Weights of a small GPT-style language model, trained from scratch on English Wikipedia.
Size: width 384, 6 heads of 64 (1 for keys and values), MLP 1536 SwiGLU, vocabulary 2048, 19.8M parameters.
Architecture: RMSNorm before each block, rotary positions, no biases in attention or MLP, tied embeddings.
Training: a variant of Muon for these matrices, 7198 steps.
MLP neurons of a small language model. Each row is named by its layer, matrix (gate and up: input weights; down: output weights) and neuron, and shows model dimensions 0-95. Each number is 128 + 24 x the weight over its row's rms, rounded and kept within 0 to 255. Numbers have three digits each. A neuron's up and down rows have the sign that makes its largest values positive.
A block is one neuron, or neurons of one layer that tend to fire together. After each block is what it responds to, as a language model described it from the Wikipedia text at the highest values.

L4.gate132:147125073136144150135164150144137131134177125121131124047139117090146170099097124135130111141111108171153117141107155088124151109169151106168170184158117075119104157127139185152160142087131138173123115119095147134182106150115097128135142108122135143108157135114132139107152115125105154122
L4.up132:109114088114112148131158106132093153120107137143119129139120143103162082076135145083145136143122098128124136125120145095123132183156140154144137184142072098131123107093155166166122146118128170177102111137146147146140099137182135097147122140192111115184176136105090138130141091109149141121
L4.down132:142092113094164136149101166155159166110120126103142134114110145083147123079128114137107114107075123101144118138158130157102165088175150139106097146133105128119125150144083140158177134143152166110118170118137112122150140137147134110119134092118143104085114125171083127126129137135130159117
L4.gate802:142112119160114090128134119146147107145102150123125167153163149113103133177111124110149121140146093140090131099096110152112153115167130138153128131170105078123127084143089104125118131116132124161085162177124116140089141145194149161116143132110120151155153152134072087150081118134125093126
L4.up802:182142113164143124092168136171170110192148142105116131133139135073120137138124069103109134141115112146135114152089147110181110148122121131113150139147127094118101117119070141108139165102119125135125190166157123171150143112152157149135140132119152134102166133128092119181121072111120120096
L4.down802:172142100135118127098138146180142133114142142082133165129095142104113176160179137152091139129120093105121094128100092109103097169134141139133162142113120174079121118146080065168138111117130095127123128122118133104130127151158133142145137137090122137151123150131094144144100120132139088111
L4.gate1139:152141157169122136130129134110105144146079156110126116173102146105087171108135113149113104153124118127090124152160143129145117137204111091119158169129130105153104111111130137108148141126128177126155125138134144180115084127178117072167106138150129140081160175115105128116154086145131148132
L4.up1139:134127151116139085145090157133070124154153127101128113136127103148099121135107158100095118154151115136101128095135136146155095125172119145118166113127129100125107097127145121129092076121122105131133132151110127155126118109140135103132114120111107137122156197124115117131098091147145109144
L4.down1139:127158100104125112121129139136147141157113116144170123146088127108155131104146144126141096122145143168116155114076134097144132117141052106140108126118156137144159111130129117112157114095168114115096138121130128101165133077135113126151160152128133140129145153139110116154067119146158136109
L4.gate1274:121116146129129131154141157180124131107127130110125134166116095095137092136148089095146121133130110137113075081106127170175125114118104121146100177120134084152144139122140102076144131112111174184128120128109094153095130115150136142107150170134101132136123180105150131168139132095130131147
L4.up1274:119112100123133165147145136143108134161120093133104113156120091132148125137129093163121128107139096144070111110146175108127149126115097145133126184150119145123125108116179115129120119126141135134131133155108111128099101123116148147136155139149169128148167130121130144099114125142150149120
L4.down1274:143136148139170147117161119181133124130108132128126123096131091117120109152146104144134142169164164092111135129115132096105139137144120155144183124127118137141138167145123125133156111117125145142152156092133132156155157146116128134185113120134128156147161148124131113138117134133147094154
Responds to: Number and quantity expressions, often the final piece of a split word: thir-ty, hund-reds, doz-en, several, over 70, with some odd word endings like consecut-ive.

L4.gate501:117104121128142143122130151139052103173115145057105162121150141146137105136094127094141092112126152167165096170137148127162126135135106107109150180119106128122140101179120142128169129113125137109104110160131087186136098131119142101125152158114156157121120094142131136113144116117150114141
L4.up501:134181134149161106155165134170126145154168162134134115105127130142111120073108109126113150136148121137122132146101101140125149133110102137094171120166126123131114142116125136182120133123099189160092091129165088113127093150168118113156151126081106089097171151095141114131154185139112098139
L4.down501:135106120112114158138104153120122118135170145117082134137113089168166133121060116089103141134099131167126115072120128119125136130128148133111124145140140146130138136098142127126144134138084107141144129125113138106137105140155114168127165117132120119125141120142113106114128148141104133148
L4.gate925:100157130073165131123103158154063123090146137102145135158138101156182146146058093099104108130183145109162143128119115115131118166115092149130110169124179128142106111106141104119145183117139131117147129129100138115136156105121133118141134141150127086129144130115151138135128138128129112149
L4.up925:108127121088112119136079147128113170158120166114132132085100141176137160125105158128113118117134114129085116206126124111116135081138158105141121108082135102137107096118150164136120113121168151143161116145078181140112123161188136120178124144139105094198104159102118185100157106113107194149
L4.down925:158124152104156126124103119131093135135106155138105104082144116136144147103115119097182113088117167154140117152098120129110095098113173147152075116127158134124150148127120148132190134144175144081120142153146079063087130185105126077123151077149133125133107131145139074140109121148126149126
L4.gate983:132139079128101124139113142150111120110091152133133165142054107107158173119113112140119134104120102157104155141110105069129149122112121101126109119092136083147153152136117150161123095103101115131130158102138088138110136120151098106104094109127094164097137132152118140154139127078120117131
L4.up983:150148087123122119121110167167104097159102154103136147116113138102170115106138144124109141151157090131135148100092142123141141103106145133087073072134144119141123146156105112176121135111167108157145165120129102131117119124143147111147138101108148169135114186148104134108102137134117120132
L4.down983:152125134139103105154096135175126110142130151125161148138135130079125100093169126119085107141098128132113103117094099115126142134146139140161112106098149127180166135119093094120096129117154131105113117099107088092113127140134135136158149107140178108138085139080097140111097103138137135121
L4.gate1530:113108151109083109114114144142132147194181083151143163119111098141134139122079125123083069143114117123160116135090140096136120102125135094116089142103152132125095156144137112109132156109073155146144130130136106145169098100152093162129146126097102127117160099109111154128122111103070106162
L4.up1530:105094069121093120134131105165083107115131113118119104165129103147143167103107119114093097149110134158102150173083132129118118106151129186112066141097126095173149112119076110150141123134139113120103130145119128111132069124125150102096108162137126128118102106139127190149145123133142125155
L4.down1530:153141135134144133145123133156092090157149130095120132116121167121105108124067165156150130134147151115134110114127138130136142139144179138149117124073132122128132117150064110133099141119146125081099116146094183099111119120125109114161154083148103150160118151169078154107132129162124115114
Responds to: The word "of" after a number or quantity word in a partitive phrase, e.g. two of, some of, four of, part of; also word pieces inside personal names in tables.

L4.gate153:119145081142125136099123111120119142161171100101131089089128120159179072118135100148182134155143086139084157145121108123126100080135140133173058130120143148118113168184194137117171115115133113096092134138116156124133096119136177115087097125116115104166122161130148089116106123132096106138
L4.up153:115154138092141121152099160111199144098175115144128146133131142119117141142150165135131182127096146167152132103092116149109101132105170153140156121134105167158121124111161140167164079129103141085130133151168122171115077118150146141163136126131120129116161154144133117102139133151084144111
L4.down153:102107152133125168122092126114168064113109110119150176114092129130115124103132169106089135111078137141153137159124113135079161164166142121106153103126117149154116080129123119083121097117102117147092085150180143135152076092125111137110144132125109085118144149129079148120098137182102091124
L4.gate159:126134136129150108122142122150164065122126151138140138106192113152060145133150115137107079112124132122145144115096143130146106131169173134147118104112148110116155170039134120159136117130132121046115102111123142146105112074114142109116110103163122159170115111133117168163182111135088129127
L4.up159:102138148138164135101132144107124166123127102128114147148109123111129128109146088103156108149109158128156148102119122123120136123104142111148123106113122148160167170118145092163108124100144100105152142091149151125114092094145149097123134145129100165103114095134135138163120137138148128121
L4.down159:170085120124159110075180135074110112100084111148184119113128136139106093149153114151147155125104118105164147143125149103142176137157099150104091152121110136115154125121116114094139154131131142111144112090149096119129152083121127119096155133088121146157151143144165186177118137153152151096
L4.gate360:149151162105111122151167160096109131148133103184147134075117155092121133135137121129128170104086099130115152138136143151133147138152153115115129138078133129100163116119126131091152188117152092101145166135129113105110099130147130154097107068128134128150134113090149152177142139106075145066
L4.up360:097141095183138078159121142131135127135130108109113123090132125124163110084129111144154134112169113118148114120107103135110105120160114136120129134073085118125092130107144149168124113149167077112137134138100114196163110105109157146102070110119129121137124155117144125110135155129095116165
L4.down360:138101108144114105172119106121127113156180099128125161130102090123103129095131112145174131083122096121160115154153101141154130171166125119146104131106126108124114146111122121144139117118116114120143159139143090117100118117090130132099142114113139121128124150132133122082126104121153133111
L4.gate1298:156119162106138150128138122178140101110138142203119121117104150118135090186111138130106158143118150151126120172103113127118136169147115112143117118154150124192066126154185135145116082126133082100107110107130134157078165129134161141134142091125123128152107142129167162102060151118134144146
L4.up1298:094153143126112138133122099183092148113199184145131117147133143140155115148114143146126105094131142095084155151108104120113110122163130115105105101083104085152080150134137151120122106129102118112090119123097095147127140100096156099163121127129115140110118134098092152158125132145158171143
L4.down1298:122128122135091152144109137115127147140099098098175096091108156088133111101072111113153151135139100105093130128141146129084133116160137120137111157111160086094115145133117116112160120142101123098155131086154118142151145121075138116143165121130154116135159129117090127157148098109104129143
Responds to: Colons right after a field name in infobox-style lists (Rank:, Height:, Products:), plus weaker hits on table separators, "of" after nouns, and mid-word pieces.

L4.gate9:150090130156100132155103162133118111151137132132145135125129157191102133127119169106149151174115107131131123133116154153115094112134124120150165130125160139150161130170089133193149079151139058121100104110104102147126109159129140102125107110136108142159135141139125147122114154109133167130
L4.up9:101125164155156173179150175156118122120137129097148130124115113134135105090125127143124095170120122102124133100117151129153136139074113186137135113148110132124129110148117143135106087101138133110102139134111144120097103125151130117131148155122117149136124141112149113174131112129137113111
L4.down9:093103107101174133136115131122144153132152103135126129101076141126154126100092142130131169153136102101156149101143150105130082128121157147116148136143113167168116125132133098175104154123101160111133129166156093091104137166178182140168128150122113137112103108113116144126161109164145161140
L4.gate1115:154118174156124162178141134109155101186100124107135112087115178144143121073102166111157073121143110149145146114090138130142152121174136161143147123136094140121124125165127157144144116136143125130109124117133109084114146155166120133140131091093103116158118146150111136129174136156118087122
L4.up1115:124158127143144151144105129118119109138135109155122115108141156094141095104097122141080161105115139118102122142134124121128124149129161158089150071166151136149132114116120173153129149132101132097129113146116152096140116146123090105095110103152146098114155107114148156110147145094192123135
L4.down1115:113170145160156158110135142191117147134105082112108117089145125110129090128151123136107092165130154139155112163111127113134134090113120149119151100150125100128085124132127145145127125114122150108112111096113133116120143130119162073140150109140093100120149107131173094133149154131166142156
L4.gate1243:122154134111119129174123071128129140094149142117142117147165107137084148108106111122117104142166123108116157137120117080120094126104133124112115167164111147133110118116126180093106121137092105138132099115109092074125147073131094105115121164120085121132094134096122119141162099122135135112
L4.up1243:162156135109080112137166135136126085161185142144064185167133103120102157110131138118132120099132118134147136131126115139131108153127103133141073170126130167123132134125127125137116161115114119169140136075142113090110132119184118108144149139125097136101115157156077121130093154100119145092
L4.down1243:127156123158132125185160115099135115166114115132146145135107120153141162081126148126158122119099134141162118142110143105117124149112119130165120112124086110173137142101123107102155147151071128126092139136129120120121137145124133130120131172143140082100124151138085137138152099149137150142
L4.gate1334:147152155119166160153099158103157198113134093125142117136093130151113129138153100169131152139130111080159139121110161130141108145157149115110137144133124101099111124101080168119100099153131139101090153176170130124083086100138101126110095129130089149110128116111113123116129149155140125121
L4.up1334:131120171144141125177125142123102148156130148127112113169100104131118126122145135141111100113118105107144157134118140137127108112153178111150135164104163113129095168095117166172128094123150173119079150145119167136148109171201125137153118137145078111118114159097077138150165144105117116127
L4.down1334:155137158109126152132169128098180167132115116102118122122086113165160127083130110178171176149131120094142134147146139170116124118087179119099123123114144166142044133126153132146131131109163128126063136137164108108138093148126130108097101138121125134144142146092084160109140160172133148144
Responds to: Final word pieces of verbs and nouns usually followed by an infinitive "to", such as attemp-ts, tri-ed, dec-ided, n-eed, in order; weaker on "on" and similar endings.

L6.gate165:123115140127134136146110117140128169127177168181157120080116141126151147094087113150161147088131135139130182162114125149176139120145122131109150117126198088129106134144134122133135147149126142164121091126118102166135117116163165135130155129128114135152120121138129126162166088078139133129
L6.up165:159115149077158116108121151128081121125137109167131143081159131129124143115130160141118162108119106113136110147168120135114120167131152147162132128146133147175105089114123103127174137167129125104158108146142100155111107137117173145139116135154090154151122162110159127119124126128114117140
L6.down165:073133070138144129138138133122124153093091159169156129107125097137131152160047135109171139136150127102106110147090164113144129144165137164158107108091128151100085111105146083135170093165144088117100106175143109083138139153129153149164145085096123153073180148141158136142144178099115152144
Responds to: Punctuation right before a value in Wikipedia infoboxes and tables: field-label colons (Website:), dashes before • Total, header pipes and |---| rows; more weakly, of, for, including before a list.

L2.gate162:108095101114167134142123111103142165128137088148104155116125113155162124143079130138125086140129161105136131116115107132142139129113100173124070127099124158101104168162092141123087083101175139149147097145111113106132131091143097100170131135099153177132085070125108154140096169143091098173
L2.up162:111085166140099141161122154147128132112102124149101106145126124165128119105114134129097125125114126082116116112125142151136156137122114162142124134168128129134104101060137123091144147080108102151141135119122152112139165137155119116122118163147162095148126170120124105108140115158135120123
L2.down162:146159124077122133105096135162117086114101162193082161174161163149117119130133174158119118160096149145122144124137147192140087167128055130151085098124107108073079130119150133138095121139125161094135109151158095141160157126137090113156101074136147100125159099118192090137111133105148108123
L2.gate320:129167156098104143161108115128095123183099062156152125154115117092130140138107140140109159148122152096098130132130157147142124177129110145119107124126133107053095120140113127162123122139167125113133100111167118103123113140117125128148152127132153128078158160113160090097123109109137119106
L2.up320:128136140086133109107100130111106135136139120072141120132105131135129128131150145135152175078150109138112125115165126087174128122103125190152130145122162105126139142095117129121111139128144101180099122133134144091109109119124141146129068144127169148163111132119168130112121100104070101110
L2.down320:142122140166112123052078126141119128134098093096083087099143113121144103112170088127053159156122100099109128096099143108163125124094095143158132135150145149112150150144109165146131105118182137132120127149125146162121121108123108113135127126128130089157076102135122158138097105111150116164
L2.gate402:129093101111125082135099161112106121131115148127125143112112130133144113142107150094167151120141119164127131134149172141100123100152126083129141129126126133164148115105149168154113157100164160130114143124126098149108148133185091114124142135127119140105188176173117131116154157142127094090
L2.up402:108112107129129127157114106086143136125113114117119119107127134100111122137108146120143151173095119150156143133148150133138118172124102100173150149067118134121144112152112172175123126125123127145151125138180111128164153117175105111124129125132155143133094154094167098161098137109145122161
L2.down402:133142103112111092153142154105128121182127161141108097125113151126116097148123112081157156110109171157104191138104162092157081088110097159131155130094126134135100116115128137123126170148116157127112103143119104166137128104155084167135107149096130107114160157122102111182108152145123145121
L2.gate1312:139105116127143089145108135119131137137114121151119117114156120155116104165148086083144141113143132120140151141171173097096146090102109137083135137139151106137086163135086149120132123152140125131149114160141105119169111135117127140129138133184137135139180148117115129104104121151149122155
L2.up1312:115142096158134150145138127127148106111171103134132124140105097150119204158126147153108104129139143151126092121133149096155162152122094132119147104157155164105111115105086132108154126111162161154172119157096101152163123113149113114147108126157137122141173145165093105119148085093128142089
L2.down1312:128110114111103151095106129127139074139159117166141089145111093181146150139145097139091153092138160111101160124069149129129133103122138118099136141175137110123119128104101165147129161121141144138130149135131132144175106183120123097145110144123116132124127141128111114118108096079084159126
Responds to: Short second pieces of words broken into odd fragments, e.g. the h in met-h-od and be-h-avior, the it in In-it-iative, the et in F-et-al.

L2.gate325:113109158139161099114148135123148130137103131132133134134130110127117161124139126160102138143141114115160140129126121159115088168145119088182138112141146119103175067115130138166085114143162106131111148139157132111118146096158102117124115139107128173144182109116148153111170150109108108125
L2.up325:116125141140107145104135124111140071098129158177147115103139097093139152179125093111098119163136111140118137140153152108115153105106107078116127108140113148090131154141123144159142129133108130137079140141166145142123155104125165136163112106152126115071096087124105095112119132150169142106
L2.down325:148132171111099130137102162115126118111152119105133096125163140153120138177129140111142128113167100089107133133166174085105091151101066130133101153109094131091142126105113121121114115137134096162151153102125124116123110119134149110073137143120104117127139080103107120099141082126135112124
L2.gate1415:115114153127117098109118089131113110120171152158099140151110105158107133126140107121104168140127106090142155147176155118093140101161145136104117145081184139153100094128134143144106158184147112099127142164101087140112161127113141181146121107128135085129151130172137124144077122137111130168
L2.up1415:116115121120147129121142138101142090156104108148096113083158143106126149121151107114115138145152123155131132171137126113125160147117143136096154139145139148187077105140118140143100114139114143089152131141101123187132129124110165126111110161119141146091125181158146131069119136128143104121
L2.down1415:155083143127137173097124124077180147129150141121108133115135112170150113154178120132125120121102125170141102129133114126120125107123143145089134131115115178159129109134133165128135154154112111133134161128114101121143136141118092106139122131108116126115141102174121118153124146141120133131
L2.gate1455:087160162175124117101130113142118146106156121129095117104121129193179132107157113111136143127150100117075139148117184113122100122156118110132130130085081106144093111097160150109165156111151096099142147150081088126153145112158153116153175142140109163127166156160146131121139073122107143134
L2.up1455:131101094138131134168149112113135097086137152115159136110107134114129120057126109118169125166076098160072120086112136135135153126135122134109122133179120104123139110144158076136146115119148113122177094087168126134115091094142150119110155127072130144128137101111148120119119135127133089122
L2.down1455:171126110157175114134160123118112140136148151134141112144109141152157135189129160120156126108085126139087079166090167163081182139162123121087122131110100161110166112149133151139167096097118117117115115125131105109140127123094143138116150130118127140106114153150142092137092137125086128109
L2.gate1489:123109105115117131097111137105112096179159142091151135146136161123101140100134123168144130119117152119158125152120169123089131125158150125108118130095177159143113114143137135105127181091136132130168113128080119124076098123112123132117139136054101159183141167094138133076125134086121117104
L2.up1489:160140139143144157131142111130149134122053087139139160109113121134132148140091073102106137168112129129119101126104104115152145152123128140147166130128109113155108093121113107099129137140135074101105119164140122126125120118112150101146089115123143129112123130095124144122082107178114140123
L2.down1489:175141130129130117114190139175128167093119122108118125126113110162179115127109137132132154130149119127085110095127114111133107122130103154186116155127126114135097126124135144092143111129105132087186178095156176172181130153126132164145121165117171119104135103157142130102098124186100116137
Responds to: Word pieces that complete a word split into fragments, especially le in Midd-le (Middle-earth, Middlebury, Middleton), plus larg-est, Belar-us, ath-le-te.

L6.gate1484:144086094166148195109116103124150147102158138105142142117139039142176110152169131093121074123111090168178131154093101194113118101103133134147148103133143107132131150131069151113161112102121102121139138139085151153114125119126155137135104129080116157151172152142135100128108132101112119103
L6.up1484:137127112204156145121161131118167109154173118123145151160131113142117109096100077157156160151099090117138132170164131132109114101129097129161099141145099111154123105118130127150101135079118117099116159127119147137111147121180096117160149104129153148128123119141134113084115111127156153119
L6.down1484:136093104154136145135118117123098131108138100121136130110145117133129114135124105114138181159114190153155063122168103092152125114135127126179102129172096156156117092142148130167110150150127135141120117109162150097136125120152103087129115099104112120122142115168136137162119093135129096127
Responds to: Words that set an amount, share or degree before a noun, such as of in a number of, most, almost, nearly, several.

L6.gate741:138139067117091110146132130113140139134134114123141164132125140156154090108107129152183144139100145123127137117091159128093066107088106115135180090132129136074107117120111131127110089125116102174109151113111122142129115109170132104124095129131088088133146151132123096122147152134133107131
L6.up741:143173109132140125162137127108120147120128126126139103151120160155103089117106121147164173098089144088120128111144161136133138122132119155060123135106144160103136105110138133112139130147133115122100141115137117109137078105144143144104083149151113103110118125147122189127105145145130134133
L6.down741:163158143175116128140098177111144145134072098131157119113156151109155152145098102112177141131112135119098151112095173169158097103102122124133155117112157165089081108121105116157125106129114065122136145120129096116103133125152128133085094119104165145124132151102092142171119107149120102117
Responds to: Final pieces of main verbs split into word pieces, mostly -s, -ed, -ing, just before a to-infinitive, that-clause or object in narrative prose (tries, decided, announced); also "after" in clause-opening position.

L2.gate167:094135158112147169097112128140125126076170099132080142167124075130153146120140149105125127159137122166131155142093111112106104129142161137108141155155167096124110129130069137112146117140114129085108118160172131111124140155106128130105116084153125183140114085106159132142111072134120132156
L2.up167:117117138116119081136126131100122087127097101112125171174095145141110151087114140139114142134176100131124147130120145076116119172106111141104082127122127133168136084115075134101121143144146126143137109130124101119119147125149176155134099159103079110109127093138127163122104169143114154139
L2.down167:125141133136177114109072125113137160105158115099140139151150139155139117093109134142125124088166129161119160156128167096147114104133149124152130139125164127155099124102113134130114134127115156130104115090158200126120109082106139151152141110127140100152145148129137118153109167194081168146
L2.gate228:111150079100115145111119114115156156122133121129143117135133146145157139120156084087106160115134104131100131174113128147094131112131186133102146105112113132103109162112080136131115107125159100139108118136144115102106112097148120115146151150136124105086129199148099141111140115093145107136
L2.up228:127154135083112160128146134134146087185155084073101135163137090128112110096104144130127129117064116138115129133142107124105104132112109157100102107121154122085153171118110136118176176092077134103148124137095155145185103163125148138133174089160127088143110151114164132183098103125146099167
L2.down228:152146110117134136113124067141115095143167162124100136102121154109123153098108119113111091128149125133108113143098127164133110146115107119133080116107157142098129154123111156132143106101117130119135181134133165129111094133150149112148137106106134079119111107128156092099101150118099148164
L2.gate354:142114155109116114135148125093147157134121091175180190139143113104106106162124136151121098147156122123130148148136164092154125145125113163077128132131145128138102097099120173167148108121181111191182064148136150111144149119167141165127147161127137107106101128154163130131151126120124132152
L2.up354:103128125169133105096162112137141125110123136110106131163113133118149132119155154150126131173095128162119131142123162146104082072154103144101127125111115156146127122109122165134155139130123159176128156147135103122118106126140147131101114084143095157125110099124159159145123152112125100151
L2.down354:139140144125127107131115099086106092115149173134140148125091121157101111124170182149129110138126133133116183109112119166122087139141118097118122149120101149196103152141143128115176106081091170144136140114151120099163076145126145195161118134109130124121110088144144151147136172122159131154
L2.gate1052:138136121119132156123120182139109116143109130149147111150135128127147159103130148128149153125128082142117146180095110151128107119122142177133139140142100120128085138136161147151145127144130106122144109115147105135138094169167137143131139120142140149132183173152153146163141128147095105115
L2.up1052:111108140108132162147100129150108096150153150075168088149122157118147134142164136150144172113172142179133163150079152144124075127147115129128130090141098093081135109094115136108123109138116158128178075130161100099146134107145160165147169093140166133122090155142144168162113135159119113141
L2.down1052:093092106126109127129084111099139141115141095069130127129097083131112112119108121147132147127150111111143120089118137096120149137087088120135159105073124120116149095096137125116122134082110114146121125156153113104137132097089130127163161085117140122155068145135168170124127128129132125160
Responds to: The subword right after a word-opening single letter or short prefix, such as A-st(wood), A-ud(iences), sub-se(quently); also "of" after one or two.

L2.gate289:094147092134110115117147143121122124158117145134118179170126094116131135169124103135132169117114136156141086110149131153119128112138144172148153120150130129137133122105164152146140118105111126131101107159147120097127128152168134112138124086069159091093118103089091126131091109119098103117
L2.up289:155142070147127110067138175145092123129136150128112152180102119092122106166107126142120108129123104177128126135105133129138129156099136143138093152103126162094139146097152123101152129093127156125112145080119113125098173105149118094164112148152136145112167119096141157173130100125134136163
L2.down289:132129120135134142135124148121169166111144167101126104117061127144133130149121132122122126151089144115146115135116163145100129081151171112140134122136081127111064162149100106138110111135136091112134108147087132127144111153165098143115130123089119123155083140144125175130120151133154129115
L2.gate902:113074124117104156209135117143139107166141126118157131117152169144131165136118131123154139164154153128121158154150107159135102142128167130136106172129171129111140128120148120138104122161128110146090122118124163117119134097148120137131085125081123117112162117086126110108107076189112150117
L2.up902:149074130120106150132121174186120108105152133168162119134135117119154098145094142125087127101111100134116116159104105114142112152181140127116138143154091099082126125130141162131101146093113141116124152112117149134096148161092121143119152158144146147083152103139101099130168141082119122116
L2.down902:151159121123121116107117179111148112148120120115183110161115148129109154106140149169158145136117126103132098138116143149164140133122172158118129111184126145175087123135157137190118107152117148162110136146106125114138123172134145108121090129096178117114129119112086121108195083123164081089
L2.gate1311:138160140087112128171125150123158151128157153153173116140109096134072160143126151134136112140110144147111097118151130155165121162154148123126137132108105117143157126147168151176176123124071125135095133160081151129092111101125145143110132099125129134148128070083124183121131108132143071129
L2.up1311:129135140129102089120143088133116144119160145114120114132101122179149187100140115149133123127109150158112178160137128097080088163102128100165119163115101147107121096087099128078128151137074115138104159130105173122139121106105137135144143128122144173156162106087145145109136145110103115159
L2.down1311:104096073143133145182146117163121136136150149149111105146152111184152133127168144143122150104146119097167158147091088154129099124096155185109140151147120153113144122121132130074143129129132151135150123134094111107147107168094121105127162127139133126089073134144088158108150148134081126131
L2.gate1412:103122168125147118134157117092104085146153136108127126120156176132143134134090092121183125125137112122098125137128108137095116119131090105132111102105103109124153115113144151099128157083100169126144173102144144118133121079119111121141128148142096136123181130165122119147172168124140111150
L2.up1412:145139132149145168187151162139191163143123171116141120122158117118123082074125130107126152125127103141151144119119138171109145145104125152136149136148108120154123091133129120161091098137133145142155130125138142132115204156103133105136130094149107150088110112103105102115112153184163123117
L2.down1412:102087173124126139118145138125124116180147176154122168145097153110151114119102127129128098111134090139084118192139121120103108104155112118112161125142142126088125137117134148093109150121119164140137139166120132157086125140076133137172144074118133111174103165162139125137101170143132100114
Responds to: Short word pieces that finish a word split at an odd point, above all the ts in attempts, also Puz-z-le, Che-v-rolet, App-s.

L6.gate668:146123103141144121151159177157154159157092138137177113128124112160153140113106149125138131129151136147121137120079119121133146115144120143117128158086151120131133152139092149166098133101182147148138123111105152077138137152144181206107151133139139099145101100112157148125149116150111117090
L6.up668:153123100145151067096086174125120132121081132116100164164133111135144149164119125159085142112144062110111166127134123132133131118095134127166169127166160175136119119093163115182156108082102124128108132140141148135103151133127169110121108071123094124124137093106119101121103093131124122144
L6.down668:179122143150104162110113096124138109117108101102140125121138148103121121166119121123127141133115137105178178155119126089137165162137112115138152164154133160103139188139155115105134142191116142125123115143128110105120131136088120149135173120100127130092127155120117078116098162156108186089
Responds to: Mainly "of" right after quantity words like one, some, two, much (one of the, some of the), plus weaker prepositions and word endings.